Weights of a small GPT-style language model, trained from scratch on English Wikipedia: rotary positions, biases.
MLP neurons of a small language model. Each row is named by its layer, matrix (up: input weights) and neuron, and shows model dimensions 240-495. Each number is 500 + 40 x the weight over its row's rms, rounded and kept within 0 to 999. Numbers have three digits each.
Before each neuron's rows, "fires on" lists the tokens most often at its 100 highest values on Wikipedia text that the model never trained on.

fires on: "\n", " the", " –", " |", " his", " O"
L4.up1772:508551526523562485534551505554461567460498474529564520523492469439515484589453474461460486531501535498517562494472468546500500502449467489547507560447543544512525548474542534534502512508547501598484573557465505512489590441432563503517451530462461516495496527528583560464487504547480481444482520564431483524485552512464534503468547564511526456563494491462453504496501539580490450525473453531434447531508576506524528471500441489548570498415433528480506552424528501488491491424472582486504526462450568494464492483509564555585487504507458512551477513494497509536445512551443542552525499571538418545534529501497551434512452482475438441553531483545456534465559531515451509510460507505501506523564452437452475529495455581557503519575508471517487479473505486567483497489416517

fires on: " 0", " |", " on", " 8", " 1", "\n"
L4.up1294:516524461491525481481473525476441546535503459443512519495503470498472495458515483497495525500496511447525504511475437494526530421472519460596485520515527504478440509461549510543543552412486490527553577523541617486482503479491463582466530508444510454491476455531488544448520514547442490522470488538458489489489509537441571485481484477469526495549526520598499491553463507507462536523467467491461503468496568517498458421485436503566496511467490518488541529438520497524507551440472518451495508539445570554470432448523475451545429441508474494544530494482452534431452504434551530504517505524407521480450477468540509436482517462519473458554455530534477417468562575501444469535472547529566490546498562571434527490524483487532550487534489444482585476530432526466438545511588471

fires on: " |", " –", "D", " D", "\n"
L4.up1625:530526474527489617532473540486471480494501486391506567534459468487496528524562565550517448547531406500548517434528481502510511467556466394454462445460573487483488543537535548524499513458521492414541465514443529567589505500522491429502454488460454456533513541483515550524565547559501416506512496476472504466406557514486481509514545465540504425470531446495483478513497438582461529487357473537516488452503513517519597424498501464531557471467517441506452553565458517521477547545541486468477573479570525583525555473510597505536455496554497478527499492525510466510516457502475478491502467466502495478477465508521477392481499520493534482544497558525528450586571462499499544403495469527515509535507616493532484465418496467503513484503520474521527439516511509430505542569519476

fires on: " She", " well", " So", "-", " to"
L4.up1011:496448492485485433503542441481426534458531483527454517507467489500493562480520542504512419450524465521542534485495533487510505481495489480452547429500522549497438467529506493511502558514525476477496476521549458496522481455521544556514531508464384545461565537416565486569453598497523515466518534520445507503455502443502545573572467496501418465531503475514547500450500533441429473486494511500429456450498503519487496429556520548561485467533501493543472560502457497532521471538471441544526530555477551545509553519484510454585471526571482474475485572532531524510456497459548567598560542467468579539506569526560542536485434552523478472468522524482540557461563504510495490484510448532475496534420474546535528535449502488494529528519532501513487571478507453511500526482555513

fires on: "-", " San", "'", " ", " 17", " in"
L4.up281:443531537502513494517540516527532550497423482459460512551425486457479453542465492560550475505534393524473506526525529454519432510506566444562553430536513509583542498486464526469511426486455500509511418475563534465568450509462460478472516388544448509475469529414494486509526524500538545441511567531425492491509552447501497538452519494567448522438443531508558511504473451530487534522480595491468554529445477496398488511517507528569494421503585506550468547524479440568604538492410485468548515479491510466486445535510518503502489502506508456501524498480491525526496541481458577464504558506538553526482465471485479501443492553511444524494476506500492469497501519479575474472465468585474486453501516506495519489467515485448462443498444495448540521466533523566513527489499544

fires on: " as", " to", "-", " in", "s"
L4.up258:523443499476540507458466483439491527512526469487553521471540504449489481514466486446463504504472457463464522519463506456557505511553434528532496483514482555524411407554463489500500444416475499457485530470496463533499525473556546496431562489485471492453567513479548550524468530459563436488487539482483522490530523462457526477551535516486518497526448462570552507525525507482482516529511441530467473448519485503479530477552563483514504458487419510501492470501491529523447476512545552519592538553514520506478542581434498495506477508476534449440493541458524499477468558571488501614494587521560442488393475523533550477489488556511501525505570495545493511492527505530523457466465525491494482499496563495602524464531497468467481467527502515451504564443488544532438507470504464

fires on: " was", " |", "-", " –", " been", " 3"
L4.up840:422459528508483545475460556507438593501539504539490517556476506484500453491535532524476527504490503515503521467528485444497398534488560427465523504496450515451464582535442568521501586469564459437491528471536543462492490447454456488462423482488401529523492438481486479559502513573505499498453455528437507521515543554511475502539502547469488487466568491544570494524490562476508522501422440523535521566532597487519512527521462448551520513500514494573470460575454501580581499525460461497472577516463508625433528542437482485563491496493509534580505493561535507454527475488565518504484498510482538515453553462491479440529518538487504566506568530494558469520536447499482497414418507502543488502501527491474555497452499452497429508582456414469541448455566502463457516444505587

fires on: " |", "e", " 13", "20", "36", "\n"
L4.up1419:488536534537563469544517537467390596447528506548527544531502489516470530444495456417506538512462502495529467522536518537505499526525481469452475526520466514405485561509502550510547504528516499485491518445482545415517475403481536521458482507543431503495483503525447563503530474540488507527537529456449565467510489467465494523425530527508466496518535495534500524527485509511484496577541499533540499419522581429585481514480456548556588570440458447480521476490523554547414420480414568557536519490506526505541475503514492456444415533468475533529488493506430532517545510434492547563478388480423541438441547481567515434464494482480484518541471542531543463503558500466470531512504489481493442498573535471439555512527477507442532521541444539462479453464505465497470580452466569

fires on: "-", " ", " t", " sweet", " d"
L4.up1621:449476470500580481508481444555504498446477481485500501471430481483534563574502474534461485540441517466516488488561440528481490468553469480525538495463482489499551498504481510485491470533557455425498523492475522547491485495495526451477536489498501524505529513527507546483523484582508519528402480514475507601501478489406543535489459517517508517469483558488540438490502514503463474488549528474421404487462533499487487512514501559484538442456533475547543452540489517531542539562503531528585502549522484509463478541470516493501478474502467437528477508494517544453460601543412493473523548489509513458471482543445501439491534516471478542511477503556449448525549581429476425464484531617533436502524521550486524508508557522492470478529508510467501563507485551515446526527509512

fires on: " 0;", "C", " Democratic", ";", " |", "c"
L4.up1013:464528524454555535467521535544547497543460507422504515491447546511498487591489517487504473586512484490517439560518528513444495495561592508435568509558552470482474521527518512439554489561532548525510468460567488450506514449426575543476493524478498556464516431483485441535478505528512514524451589478461573431501508466453506526502555541543436436540492542466420486459511495541442548481539534435469486441462446471534501456575545509528511514495576520535463543480523499506513540472497512455521491557480547510483433505508482467534469467516463379536549574541584509523490434525455477522443568489475484457496497497471549529442423494516446515513468443539532507505513482484529416480477543444529473464462496518533513417500522486477460475541517458397469549468517492529490496482461503